config.yaml
init_std_qkv: 0.031
doc_mask: false
train_tokens: 678500000
MLP neurons of a small language model. Each row is named by its layer, matrix (gate and up: input weights; down: output weights) and neuron, and shows model dimensions 96-223. Each number is 128 + 32 x the weight over its row's rms, rounded and kept within 0 to 255. A neuron's up and down rows have the sign that makes its largest values positive.
After each neuron's rows, "fires before" lists the tokens most often just after its 100 highest values on Wikipedia text that the model never trained on.

L5.gate453 [ 90 127 131 165 152 156 161 126 126  89 155 152 106 107 181 169 153 105 154 152 156 119 119 140  96 114 129 139  92 125 134 143 134 128  62 152  77 165 101  82 104 166 120 142 113 122  95 151 156 130 127  65  67 100 161 162  96 182 162 139  97 111 127 145 108 116 108  95 167  95 129 151 110 151 148 131 167 130  94 133 102 162 131 141 209 120 140 110 146 139 140 114 148  82  74 120 116 119 178 167 163 161 119  99 179 168  78 195 127  95 164 167  98 162 183 151 127 164 139 113 167 129 109 105 152 100 125 148]
L5.up453 [113 138 125 142 142 171 115 160 109  93 146 127 122 153 175  92 159 124 212 174 140  81 108 157 137 137 136 138 133 164 157  64 106 162  45 133 162 112  95  71 174 206 130 127  57 150 117 142 150  95 122 111  99  95  93 178 107 150 164 160  97  79 135 106 147 166 162 151 158 129 182 177 117 119 141  56 148  97 136 191 177 119 114  78 104 129 148 124 137 136 130 126  79 119 135 173  80 143 135 167  76 113 110 146 156 122 128 168 127 135 134 137 146 115 155 124 148 147 140 101  46 139  86 139 153 124 156 105]
L5.down453 [115 114 114 123  88 161  56 199 116 135 130 121 158 107 161 142 157  92 186 167 107 146 122 102 127 134 104 131 122 165 150 101 128 148  94  79 135  84 110  91 123 163 131 113  84 176 163 112 100  45 158 158 127 149 152 132 139 163 149 122 133 129 161  69 162 123 150 187 159 140 186 168 150 106 163  66 148 130 139 124 226 153 121 106 113 138 180 135 165 121 153 102 158 116 139 147 101 151  99 114  99  92 155 168 114 133 177 155 106 156 132 135 133 127 138 161 206 147 134  83  26 123 128 142 106 157 151 123]
fires before: "e", "ork", "ay", " m", " ", "==\n"

L3.gate929 [136 136  77 131 191  98 196  77  95  94 146 146 156 145 120  93 191 144 176 119 157 173 126 128 118  50  88 133 130  93  78 141 115 114 121 113 143 159 108  87 145 128 103 132 120 111 148 165 134 126 160  68 230 114 154 142  89 125  56 152 156 194 100 143 141 113 132  64 123 138 127 127 151 167 142 128 108 100  92 150 131 106 126 140 149 204 127  80 148 144 114 118 120  94 128 149 152 149 146 147 154 136  64 153 182 149 111 151 117 144 107 103 145 179 162 120 105 172  80 147 101  94 101  97 132 165 124  75]
L3.up929 [135 134 122 178 135   0 124 159 149 108 121  91 152 105  42 128 153 134 156 162 142 155 131 119 113 115 154 154 119 122  48  97  95 154  90 109 141 191 116 119 135 178 123 145 122 197 126 164 119  99  79 135 152 120 173 149 147 121 125 122 188 113 132  82 178 164 140  52 131 147 133 159 144 170 111 121 141  55 134  86 220 126 115 132 162 161 113 115 121 141 202 140 108 144 152 104 103 168 176 109 180 159  71 160 130 126  88 181 119  99 150 139 147 120 128 149 175 151 118 133  53 111 166 126 197  85 146 117]
L3.down929 [ 96 119 143 173 109  52 117 188 141 136 100 101 125  84  80 142 169 102 140 155 118 145 133 134 129 129 142 171  90 106  82  99 131 123  95 126 114 199 142 113 132 126  90 118 105 202 146 188 138 103 118 132 160 183 166 171 138 110 124  95 137 139 145  58 171 157 171 138 115 146 117 196 151 129 133  80 116  50 107  69 152 168 154 134 128 135  87 143 156 136 223 152 111 136 144 134 130 224 149 117 193 172 125 174 136 149  63 138 123 121 182 148 161 103 101 173 169 156 106 151  62 124 175 160 191 105 128 145]
fires before: " |", "0", "%", ";", " |\n", "1"

L5.gate304 [152 132 123  82 148 174 137 106 166 110 138 172 154  61 114 156 155 148 143 131 143 110 129 130 140 162 151 114 133 128 115  91 137 100 119 134  99 106  51 108 135 187 106 144 172  63 146 146  81 182 118 110 129 148 125  95 117 139 130 135  56  82 172 165 122 146 142  30 140 171  94 141 116 129  98 137  58 118 111 186 134 148 123  61 166  77 164 150 128 142 117 146 116 162 133 105 120 114 114 165 114 145 126 120 132 143 149 180 154 100 173 137 124 211 197 115 102 126 165 183  72 126  81  86 149 102 128 148]
L5.up304 [134 119  70  95 159 104 125 100 121 132 136 148 103  98 112 110 176 162 127  18  74 121 102 152 107 196 131 101 145  45 109 121 142 103 105  65 130 115 167 102 154  93  95 142 103 131 121 154  96 188 100 101 148 127 121 119 115 129  51 109  98 113  88 130 153 119 139 122 127 120 134 154 125 114 122  93  61  41 112 159 134 134 105 111 131 156 120 147 124 215 137 118  88 147 115 114 156 138 126 123 136 163 126  96 148 158 154 133 146  76 148 144 115 201 166 174 117 178 190 111  63 112  92  91 201 168 121 132]
L5.down304 [139 102 120  94  85  87  93 115 155  85 117 138  53 108  56 131 142 122 147 112 129 118 124 145 115 132 178  74  57 124 156 119 143 134 135 136 105  63 102 162 192 155 153 131 160  97 147 159 146 136 115 136 176 131 113 174 119 164 123  99 140 115 145 132 123 189 122  65 159 114 128  89 107 130 126 121 125 195 126 128 136 122 127 175 146 136 149 131 188 110 122 164 133 113 147 111 126  99  71 133 113  93 165 127 160 171 176 118 121 106 185 146 179 126 129 146 132 131  76 132  80 144  88 108 130 201  97 172]
fires before: "-", "The", "(", "A"

L3.gate516 [121 107 128  89 138 167 121  99  97 169 133 142 182 120 129 133 154  80 192 169 122 170 143 156  81 115 116 161  65 106  99 120 209 171 138 115 166 103 139 129 108 142 178 124 129 167 174 115 158 103 119  95 118 101 155 138 134 136 154 160 102 152 146 152 100 147 125 102 115 148 172  95 109  86 168  90 114 139 144 110 161 132 186  91 160 161 160 129 148 143 151 140 135  62 155  88 150 165 109 125 196 139  85 162 187  93 105 150 100 124  97 121 196 174 102  80  96 137 143 197  98 147 120 103 130 142 156 134]
L3.up516 [129 134  86 160  82  64 161 107 119  98 182 149 157 152 137 188 100 108  81 147 150 129 120 150  97 141 154 156 174 154  90 129 159  77 168 161  84 116 141  88  83  71  59 123 134 167 162 133 122 136 171 141 111 151 120  84 117 161 160 119 150 148 138 131 135 129  96 142  81  35 138 154 163 136 152 147 164 203 169 159 146 170 139 135 181 108 139 140 113 132 132 112 136 132 179 131 127 115 135 112 128 139  41 105 147 140 163 164 205 122 132 111 176  95  88 157 118 107 103 107 110 111 154  67 179  91 123  98]
L3.down516 [127 128  99 119  96  75 144  82 102  52 155 120 168 148  99 179 131 111 103 106 122  83 140 143  47 154 174 203 162 123 102  92 110 103 174 174  72 115 170 113 103 125  85  88  86 101 135 137 139 181 144 118  79 103 119  64 107 190 180 150 147 147 104 121 136 126 103 170 150  80 122 154 137 152 111 179 173 139 148 132 130 183 138 143 143  89  98 131 136 130 114  86 124 138 146  98 104 156 121 133 124 139  70 104 111 115 178 154 151 102 164  95 153 132  64 143 149  69 106 118 121 179 166  85 194  81 108 102]
fires before: "c", "g", "f", " by", "st"

L7.gate183 [155 114 143 107 155  95 101 145  76 181  78 168 132 119  97 178  67 132 109  76 173 119  93 161 149 159  73 146  85  97 128 125 129 145 131 109 129 124  75 194 191 106 115  92 165  99 147 103 104 175 162  90 147 120 157 119 147 146 146 136 111 127 116 117 187 133 141 140 110 145 124  99 125  98 153 112  95 181 127 165 140  85 107 193 207 114 136 140 171 141  94 195 176 130 121  67 161 104  96 204 141 108 159  74  87 123  61 119  98 126 166 171  81 137 125  92 146 138 146 183 125 120  41 134 162 171 119 155]
L7.up183 [127 129 118 141 155  82 116 143  84  77 104 134 153 103  65 135  74 103  99 130 164 111 142 195 161 175 138 152 101 134 106 134 129 147 145  74  97 101 100 143 157 117 155 126 174  70 111 134 176 141 129 155 163 114 227 170  90 154 155 161 117 131 160  68  86 100  68 137  90 132 149 107 120  90 196 146  92  94  93 170 133 113 175 163 219 108 160  61 106 148  97 178 155  83 144 109 191  97 162 120 140 132 129  83 148 152 127 130 111  95 161 134  94 156 203 101 139 180  90 145  93 121  68 131 169 186 166 130]
L7.down183 [140 112 157 120 119 110 136 126 143 169 130  79  91 158 121 187 103 106 124 118 111 110 114 171 110 121 116 110 139 122 132 149 102 140 122 111 140 128  66 154 189  97 127 135 151 133 117 126 138 130 102 101 196 124 162 124 137 154 110 122 111 119 140 127 152 125  98 101  88 123 136 159 109 136 120 129 125 157 127 134 138  75 138 169 161 133 181 159 140 139  47  99 199 115 132  89 129 136 115 136 135  98 128 126 126  98 113 118 148 132 223 204 126 131 110 100 140 146 145 156 110 101  83 150 115 169 122 183]
fires before: "The", "==", "I", "A", "===", "S"

L3.gate568 [128 137 144 113  79  61 137 122 106  93 135 167 140 119 130 147 138 123 112  28 113 169 114 135 166 129 117 134 145 109 143  86 103 145  96  99  73 127 118 162 114 107 126  86 121 139 116 105  90 149  81 122 106  93 154  66 114 180 113  90 129 114 149  93  95  73  96 218 121 184 147  98 123 146  96 100 127 117 130  62  94 135 165 124 154 161 112 149 133 109 115 112 178 142  66 119 157 111 175 162  96 106 117 111 136  80  53  79 165 113 141 150 121 121  94 142 111 163 115 151 125 134 140 118 140 108 153 170]
L3.up568 [ 79  86 125 183 113  93 110 135 134 127 105 119 155 148 187 131 128 104 152 160  96 105 105 154 119 170 112  97  72 197  99 161 158  79 118 127 137 113 154 122 112  75 107 120 142 153 110 114 123 112 130  71 134 149 116 156 164 109  77 184 116 194  83 126 135 164 161  44 130 134 133 105  99  62 194 206 172 120 110 159 173 123 152 132 129 127 194 113 160 102 131 192 116  64 111 194 102 114 109 152 153 159  90  82 135 135 199 137 121  89 105  83 133 150  89 113 144  93  87 119 174 136  85  80 119 194 140  92]
L3.down568 [122 138 146 148 126 105  70 109 175  82 159 112 151 114 147  92 125  78 119  59  73 135 127 145 116 128 144 122 156 127 138  96 130 149 118  93 113 159  92 129  72 125 176 167 113 112 151  87  45 153  84 147  84  99 114 112 154 136  88  48 145 106 133 147 126 124  84 140 123 140 104 112 146 148  83 114 117 115 104  68  86 117 151 102 154 132 116 146 111  76 164 118 138 122  64  99 122  98 168 164  73  94  95 119  97  64 100 101 133  97 141 178 180 108  80 168 126  89 128 181 126 193 132 106 161 103  98 145]
fires before: "k", "al", "c", "us", "ated", "e"

L3.gate318 [178 146  94 163 159  50 154 103 128 137 104 115  98 122 208 166 189 191 175  96 199 201 194 123 137  77 100 113 122 140 129 103 117 157 129 105 110  93 129 108 141  95 129 103 141 142 117  95 115 139 160 132 123 110 122  97 117  73  80 172 101 134 103  93 100 133 125 101  87 123 101 115 119 114 108 144 108 115 160 105  54  88 153 138  93 144 138  51 155 121 134 160 143 117 107 117 104 115 146 152 139 100  79 126 149 102 175 112 150 133 134 154 176 148 127  72 111 169 126 100  93 128 134 142 196 106 117  56]
L3.up318 [147 144 127 132 127  86 124 101 117 115 145 109 140 167 125 113 146 105 104 163 117 147 157 114 130  43 152 120 162 194 129  90  91 101 145 155 135 181 111  80  88 144 156 168 128 160 171  95 128 148 161 161 131  77  93  99 113 110 122 114  29 127  72 167 184 154 168  63 136 135 134 206  92 175 102 132 133 102 182 114 111 125 109 111 122 133 111 129 136 116 139 146 127 123 153  55 127 112 181 126 161  87 132 160 104  35 116 123  61 132 110  56 138 135 128 126  94  74 110 108 139 172 148  74 121 128  71 165]
L3.down318 [117 138 113  94 126 163 107 103  81 164 131 108 153 111 153 177 147  98 102 194 149 136 140  81  82  70 106 162 115 137 115 103 135 172 155 145 134  93 111  90 135 146 189 186 127 120 113 116 191 118 163 150 116 116 106 130 153  81  93 151  65  96 121  54 183 161 160 157 146 152 175 152  21 150 162 103 111 154 155 106 159 132 121 137 111  95  99  81 153 111 128 119 124 118 161 116 158 183 175 121 152  86 130  97 126 103 104 163  89 119 150 103 158 108 181 135 164 144 149 152 173 121 182 108 135 103 122 107]
fires before: ";", " |", "0", "e", "2"

L5.gate297 [169 161  52  94 187  85 196 118 141  53 142 168 165 111  89 188 119 122 190 174  99 140 130  96 141 163  68 161 146  43 115 143 148 115 118  93 112  98  95 169 141 138 137  95 135  72 128 168 146 160  97 114 153 171 168 133  84  95  77 151 126  96  99 166 121 161 167 141 128  94 103 105 102  79 103 147 110 109  82  89  63 111 141 112 125  83  90  98 121 154 111 154 155  77 113  71  98  74 120 128 170 138 171  84 154 127 167  63 120 130 169 148 119 155 218 166 114 127 113 184 165  96 105  91 111 151 164 154]
L5.up297 [125 189 128 142 130 129 153 109 108  53 120 176 112  92  80 162 126  90  94 136 154 146  61  88 147 110  69 108 226 102 115 124  96 122 145 101 142 100 100 127 158 145 127 119 127 144  57 144 147 192 129 181 113 141 124 142  82 109 176 141 147 141  17 143 117 140 146 129 135  88 131 132  88 121  96 136 150 116 164 141  89  77 156 109 129 120  99 100 153 144 106 143 123 158 162 110  91 141 170 171 166  83 186 153 128 119 135  98 158 127 127 109  85 115 132 153 150 112  95 163 136 130 145 118 111 106 152 140]
L5.down297 [148 127 152 143 151 144  80 104  99 118 153 147 134 195  65 172 145 130 125  95 114 111  75 146 105 124  95 163 135 104 182 148 116  85  63 134 150 107 104 134 157 122 147  56 140 146 133 151 155 129 142 164  92 124 127 152 182 146 103 171  47 145 125 151 176  95 174 139 159 169 129  83 144 157 122  89 116 150 166 119 138 132 104 222 102 118 116 141 193 167 112 202 127 152 134  87 187 129 143 159 134  92 111 126 133 148 161 179 161 146 129 133 100 125 185 137 119 127 156 176  74  67 110  76  45 171 113 144]
fires before: " The", " In", " M", " T", " I", "\n\n"

L5.gate876 [128 145 112 171  93 132 167  76 100 119 135 118 165 119 160 207 133 136  93 154  70 124 134 126 104 135 133 150  85 159 122 148 169 143 117 159  86 139  88 119 108  74 107 109 156 194  70 132  77 129 176 109  76 137 106 126 117 140 147 101 137 126 128 127 107 140 108 121 120 135 125 117 168  76 109 164 103 130 114  29   0  75  97 132  93  95 123 103 170 124  53  94  96 123 132  93 109  96 103 129 139  62 152  59 130 118 109 148 117  85 142 127 116 102 138 127  82  75 141  96 136  96 128 135 120  80 140 104]
L5.up876 [105 149 128  86  91 124  80 139 135 156 178 137 112 164  56  71 100 160  97 155 128 202 174 163 126  83  93 142 224 131 148 176 120 161 125 143 168 150 129  45  83 153 105 179 171  82  77 162  67 115 142 119 136 141 170  90 171 143 135  93 102 118  73 134 138 110 134  90  97 134 127 188  89 139 106 138 112 132  89 144 159  86 140 118 126 153 169 171 157 175  98 145 103 115 143  78 185 151 134 104 104 151 118 128 133 132 171 129  80 150 135 103 148  95 163 159 108  76  87 134 136  83 135  90 101  83 117 172]
L5.down876 [152 128 153 102 128 127  96 159  88 143 125 147 100 115 195 139 133  55 102 101 129  93 106 148 136 114 137 182  78 124  89 139 124 133 131 147 139 125 145 115 169 106 122 158  95 124  71  71 157 150 149 196 134 148 111 168  82  74 120  80 135 119 126 171 169  44 117 114 184 134  79 183 147 157 141 142 189 137 135 138  63 162 111 169 154 113 110  80 141 152  76 110  97  67 182 115  67  89 101 145 123 161 148 102 145 125 193 125 127 130 136 122 134  85 121 116 168 112 154  63 111 160  85 191 165  64 166 114]
fires before: "\n", "\n\n", "2"

L5.gate703 [143 163 116 127 176 151 206 102 140 127 215 135 110 121 143 124 143 141 188 117 100 127 114 196 121  87 125 127  73 104 116  97 194  82 128  71 108 154 158 145 146 168 118 139 167  97 179 127 174 196 179 132 158  83 180 120  61 112 126 128  70 174 111 191  78 150 148 123 155 143 125  83  76  75 142 143 118 128  90  88 100  84 164 140 255 106 112  62 130 137 154 136 158 138 143 115 132 120 188 189 127 124 103 101 150 118 158 158 107 100 148 116 119 171 156  95 139  93  96 163 166 138 146 110  64 157 117 169]
L5.up703 [151 177 102 156 118 138 144 190 135  79 147 176 123 118  76 165  83 160  93 184 146 119  60  88 116  94  87 109 125 113 123 118 138 139 120 138 163 120 104 110 141 112 133 157 166 140 119 123 132 143 121 165  89 160 118 122 118  97 160 105  86 133  83 151 164 113 167 150 140 121 148 129  57 116 113 152 169 142 170 151  70  83 158 167  95  82 128 150 159 119 124 161 137 141 151  84  95 142 165 253 171 104 209 133 117 103 136 155 172 107 140  63  44 128 116 190  99  96  85 141 154 164  81 117  82 144 143 158]
L5.down703 [179 139 133 117 100 146  77 144 132 115 102 135 148 173  71 122 135 119 105 128 156 124  72 117 100 100 109 136 107  97 183 160 133  70 100 143 197  69  95 159 130  95  82  84 177 135 143 143 125 108 132 158 107 161 171 114 189 155 108 127  89 108 161 112 157 115 120 122 139 127 151  93 107 127 125 125  73 130 137 169  99 103  87 171 143 107 137 141 172 204 105 220 129 177  83 126 145 170 135 195 136  38 140 110 113 155 124 143 137 157 202  89  68 146 138 159 122 127 107 118 125  87  94  84  84 141 138 122]
fires before: " The", " In", " He", " A", " T", " B"

L3.gate369 [168 113  75 124 157  17 134 171 147 134  79 105 141 173 135 119 183 140 214 143 134 174 163 146  94 135 134 147 108 177 134 130 122 135  98 104  94 115 177 136 146  98  98 154 131 100 130 151 156 115  96 148 160 143 143 126 108  81 104 142 136 144  79 111 139 132 139 108  99 157 120 143 118 180 149 192 120 109  67 105 113 131  96  71 124 129 119  61 137 146 136 135  69 121 124 185  76  95 119 159 108  87 129  86 143 125 107 114 136 139  98 131 163 116 141  64 137 151 160 113  85  63  97 128 151 184 163  69]
L3.up369 [100 201 140 112  85 162 129  90 126 121 135 126 136 144  88 153 118 145  90 108 123 126  88 103 123  87 202 155  71 192 132 134 133 113  54 118  92 146 139 106 164 116 177  79  65 144 120 108 139 130 173  97  80  69  88  80 114 138 114 167 128 162 167 130 115 101 117  68 124 118  93 160 158 136  95 104  96 177 183 129 160  27 133 160  85 126 163 124 123  93 132 136 180 105 158 172 188 159 122 142 165 137 118  96 171 124  89 134 155  73 118 118 179 134 120 151 108  74  89  96  73 118 136  83 209 103  99 140]
L3.down369 [116 134 114 104  94 130 161 138 103 132 138 166 140 109  79 121  97 112 149 117 102 123 169  92 136 133 144 147 136 145 112 134 157 110 100 138 124 116 143 148 145 123 181 132 152  96  85  92 156 147 135 154 129  84  79 142 150  86 132 141 182 133 106 131 154 170  83  99 123 116  85 102  86 103  78  96 133 150 152 138 175 103 141 121  97 118  98 119 128 117 100 135 140 133 142 169 151 115 186 165 168 181  93  92 138  53 115 155 120 124  84 149 141 145 142 120 131 158  82 124 131 170 185 107 234  85 175 124]
fires before: " |", ";", " |\n", ")\n", ")"

L5.gate467 [ 93 150 123 168 137  82 119 104 155  48 100 161 126 115 163 131 196  99  92 168 139 135 155 191 147  39 165 128 132 131 105 149 111 186  88 163 136 109 119 105 117 136 154 163 127 167 166 145 132  78 136  97 126 115  98 100 141 186 142 132 128 135 106  96 154 135 121  58 115 138 188 155 148  88 109 115 117 109 129 126 171 130 102 135 153 150 140  91 133 173 163 177 117 122 149 135  95  92 144 119 145  85 116  89 152 131 148 120 143  37 108 104 140 173 155  55 103 156 124 103 158 133 150  66 169 169 150 104]
L5.up467 [ 99 154 115 104 118 108  92 191 115 140  95 151 145 177  58 131 105 127  60 157 133 153  83 154 152 109 159 153 187  95 175 178 111  82 124 135 133 148 124  88 113 165 156 124 144  88 135 170 115 142 170 169 118 150 149 128  98 131 137  69 174 121 118 119 183 116 163  78 109 126  98 144  72 148  69 108 100 118  88 174 134 190  71 114 108 107 142 138  65 205  79 146 138 107 136 108 105 156 148 120 125 120 143 129 165 102 100 172 140 144  87 160 104 103 115 111 123 102 135  88  82 185 101  85 163  83 126 148]
L5.down467 [160  84 150 147  78  98 114 194 185 106 130 155  99 157 145 143 119 156  95 120 125 110 100 128 104 160 115 211  84  88 112 150 108 142 136 126 100  76 143 151 116 145 163 114 136 100 170 132 132  69 139  97  89 123  66 127 137 133  96  82 197  75 124 104 162 124 152 146 214 125 126 174 142  76 156 167 138 156  91 152 169 126 158 147 163 140 189  94 142 167 156 222 126 143 130 156  91 110 140 185 149 163 168 127 190 113 153 142 150 144 166  85 166 123  61 123 126  97 130 127 127 118 147  94 117 124  89 118]
fires before: "\n\n", " ", "==\n", "s", "0", "=="

L8.gate510 [172 207 131 168 180 129  68 119 137 100 141 164 142 139 127  87 127 170 172 184 130  91 148 116  94 125 101 115 168 181  69  93 153  84 128 118 132  62 100 154 109 131  88 120 139 107 118 146 158  98 153  89 148  89 208 134 104 178 145  98 153 142 154 114 154 116  97 180 121 117 153 107 104  91 133 185  84  99 182 131  71 165 200 156  64  97 116 141 184  77 167 124 129 126 149 193 160 118 153 141 113 122  97 101 141 138  99 170 121 146  99 154 133 100 162 134  70 146 121 114 116 173 132 104 129  81 172  96]
L8.up510 [129 101 144 146 133  99 128  87 161 116 105 141 128 138 115  94 128  87 188 169  33  93 123  88 106 168 131 138 162 134 105 144 162 163 124 121 145 100 115 103 138 136 104 159 103 150  86 129 100 146 171 109 141 133 120 136 151 165 154 113 148 157 113 112 109 109 141 182  92 102 151 107  78  96 184  69 104  48 168 136 152 141  96 131 136 103  62 134 179 126 144 110 117 174 190 162 187 168 160  88 176 145 142  82 147 147 153 131  98  84 128 175 107  93 133 190 146 105 150 133 130 203 149 171 110  66 155 140]
L8.down510 [166 127 151 157 114 166 131 157 145 143  98 204 144 111 105 149  96 119 114  94  60 156 137 187  81 135 178 102 139 147 116 147 127 132 105  92 107 170 121 107 170 118 101 165 124 139 148 136 144 222 140 114  85 159  93 191 165 103 119 171 127 162 135 136 165 123 147 150 115 138 128 106  94 169 136 113  93 123 119 144 106  44  79  57 143  75  87 105 144 138 119 146 126 139 101 125 167  59 133  98 114 121 113  67  99 111 104  99 123 132 159 131 139 137 144 162 166  88 125 151 127 161 106 147 117  92 105 108]
fires before: "s", "t", "is", "g", "ian", "th"

L5.gate459 [109  99  66 166 161 154 171 149 155 179 174 162  94 118 145 167 119  98 101 162  94 112 157 168 126 114 124 119 153 128 112 131 162  81  73 145  98 106  92 145 104 128 113 142 151 190 135 141 140 112 146 100 112 127 150 124 136 160 110 166 153 130 151 140 167 124 120  99 100 124  75 152 110 155 123 147 101 145  82 161 120 143 143 135 189 168 159 192 106  98 158 131 174  87 141 116 129 159 137 116 101 101 158  59  88 134 140 145  99  79  89 120 110 140 117 102  73 170 155  88 126 131 125 141 153  94 103  85]
L5.up459 [ 76 168 138 162 128 114 137 148  77  80 150 157 129 115 146 109 145  63 118 129 134 196 136 124 112 100 168 104 125 145 125 157 128 199 126 170 132 172 157  61 124 187 153 151  95 148  88 141 161 155 159 159 128 135  83  66 134  65 121 111 161  95 105 164 155 118 145  84 166 132 130  84 139 139 131 121 183  96 138 135 151 180 144 133 133 150 100 116  77 159 161 141  95 115 200 111 179 195 145 106 150 112 109  95 191 132  86 147  96 134  66 114 185 134 102  70 135 102 147 138  42 116 129 100 105 123 126 123]
L5.down459 [159 138  85 165 119 125  86 181 111 127 117 136 136 202 176 187 138 100 124 153 142 152 104  99 154 117 155 117 126 143 106 108 124 137 149 141 182 165 128 127 158 165 166 161 122 159 134 203 112  98 145 160 142 167 199 163 120 154 200 116 178 134  92 182 118 164 154 125 147 145 163 136 150 151  97 140 118 111 111 130 147 148 134  78 121 150 119 110 149 125 139  69 121 126  96 169 114 171 134 190  81  94 156 138  89 101  61  97 151  54 119 149 154 179 123 128  67 182 169 108 154  82  77 150 142 168  80  80]
fires before: "==\n", "===", " ", "==", "ip"

L3.gate126 [121 100 149  98 176 123 166  97 149 118 100  78 148 141 159 127 166  82 203 123 111 181 134 126 129  96 126 117 164 105  92 124 109 201 154 117 123 121 134  83 144 136 139 154 134 130 156 147 200 131  87 134 166  96 164 113 100 111  78 107  88 210 114 118  75 106 161 130  87 137  68 120  78 120 163 113  63  50 124  77 113 133 106 131 152 127 171 108 134 120 164 139 107 131 168 102 173 112 119 122 157 109  70 136 143 125 115  83  91  23 150 122 120 133  96 130 127 166 101 125 141 116 169 191 156 143 176  80]
L3.up126 [116 118 176 143 144 161 148 135 162 121  91 197 177 133 138 180  27 114  57 179 152 133 210 128  91 110 179  98 171 199 103 139  73  88 114 130 105 148 131 104 110 127 164 157  83 140 132 122 109 113 121 118 120 152  89 112 150  65 126 130 104 155 118 140  96 170 136  74 142 103 104 125 105 166 109 138 137 147 141 136 162  81 132 151  99 148 152 117 153 107  85 134 105 128 162 117 159 140 158 103 142 119  81 128 103 124 105 112 236 150  97  94 181 121 149 124 105 163  96 142 186 142 111  94  95 107  69  85]
L3.down126 [133 173 136 137 109 193 131 157 132  95 135 193 164 154  96 122  79 128   5 137 116 123 132 142 131 132 155 158 147 205 148 129 124  90  72  95 141 128 124 115 120  79 176 178 134 112  78 115  97 109 120 168 112 118  88 121 162  93  93 127 148 121 141 139 173 155 101 123 164 102 164 187 126 117 119 126 140 163 167 164 151  99 110 173  96 152 135 126 154 142  75 147 117 133 123 164 117 166 116 177 114 106 146 164 105 109 111 198 180 173  97  73 135 134 183 103 124 114  82  77 140 147 107 107  68 117 122  99]
fires before: " |", " |\n", "3", "2", "1"

L3.gate462 [182  84  76 140 147  73 126 177  62 103 123 192 160 138 141  80 159 148 240 142 145 172  98 123 105  59  78 131 160 100  87 128 167 128  97 135 145 145  62  87 122 158 140 199 136 157 132 176 109 132 120 141 165  84 126 125 118 101 123 152 160 163 103 127 141 122 140  91 124 148 132 192  85 117 153 113 101  88 113 205 155 165 125 137 134 122  94  60  95 156 165 115 142  60 204 108 134 136 124 185 117  86 104 151 210  83  93  98 103 108  45  35 157 120 158 103 152 132 103 152 164 103 162  91 133 213 126 117]
L3.up462 [129 101 136 107  98 129  99 173 120  62 142  45 139 120  59 135 191 138 118 101 120 134 126  81 111 120 140 136 123 116 130 144 123 145 156 105 121 155 108  86 131 139 126 155 100 142 140 172 110  89 157 151  84 130 170 149  85 135  94  75 139  71 112 106 135 134 117 136  90 116 108 145 145 155  72 145 138 144 154 104 152 154 162 168 102 155  96 105 107 101 124 133 126  82 215 143 126 162 124 163 125 136  99 135 169 127 171 132 101  92 115  97  62 137 113 154 102  75  99 103 133  87 156 131 129  95 108 106]
L3.down462 [158 102 113 128 145 109 138 174 131 104 172  74 187 154  92 137 157 136 103 100 142 113 175 109 125 158 149 161  93 110 170 184 160 117 181 173 124 143 149 114 151 145 126 165 126 191  99 138 147  99 180 106  70 128 144 174  99 116 120  75 115  99 102 126 108 100  90 179 153  69 108 141 116 141  76 157 119 127 139 109 177 110 128 141  94 181 135 128 139 135 113 153  77  87 194 138 137 125 146 164 128 161  85 142 158  86 112 115  72 113 119 143  61 117 123 206  86  99  84 127 132 120 159  90 172 115 160 124]
fires before: " |", ".", "1", " |\n", "4", ","

L4.gate723 [ 98 107 160 160 118 160 184 189  92 152 116 150 109 120 171 113  71 137 145 136 153 131 125 117 117 170 103 105 168 135 131 159 112 135  98 112 139  96 151 164 106 111 121 153 183 128 131 106 138 141  53 179 101 142 139  92  95 128 187 153  96 140  94  97 161 138  78 143 143 119 160 161 135 105 102 137 144 111 140  33 131 160 159 125 179 149 118 131 167 133 187 140 165 162 115 155 115 122 121 128 106 168 234 160 102 140 145 186  90 125 179 143  78 165 216 162  92  83  82  86 165 139  66 149 141 149 164 112]
L4.up723 [164  81 115  91 112 129  85 139 192 129  67 117 147 106 127 158 120  86 163 132 142  81 163 133  88 199 172 109  64 164 112 189 137 176 144 110 121  84 112 118 170 108 139 166  89 135 138 115 142 121 154 133 117 161 109 126 164 150 144 100  85 129 123 139  59 145 168 125 123 135 119 136 157 139  94  96 129  58 142  70 173 109 111 116 176 138  99 163 163 119 185 126  73 156  73 117 102 112  96 100 126 134 218 163 108  81 195 120 129 105 149 144 136  95 172 139 109  51 119 132 191 123 146 196 158 158 177 157]
L4.down723 [130 128 151 112 145  88 142  89 114 132 145  85 132 162 155 128 129 146 106 183  94 134 133 188 162 163 141 138 142 104  86 119 200  73 114 124 155 144 138 121 124 103 158  91 108 125 107 109 132 127 185  84 113 176  48 188 141 175 145  81 158  79 179 140 167 106 107  81 103  97 140  93 126 116 145 168 108  68  87 190 105 126  99  50 110 150 219 109 163 130  85  58 112 108  71  96 149 116 130 164 145 144  78 176  99 116  87  95 140 128 130  84 134 100 114 160 172 137 138 134 114 113 163  89 108 135 125 102]
fires before: "ct", "t", "d", "al", "an", "is"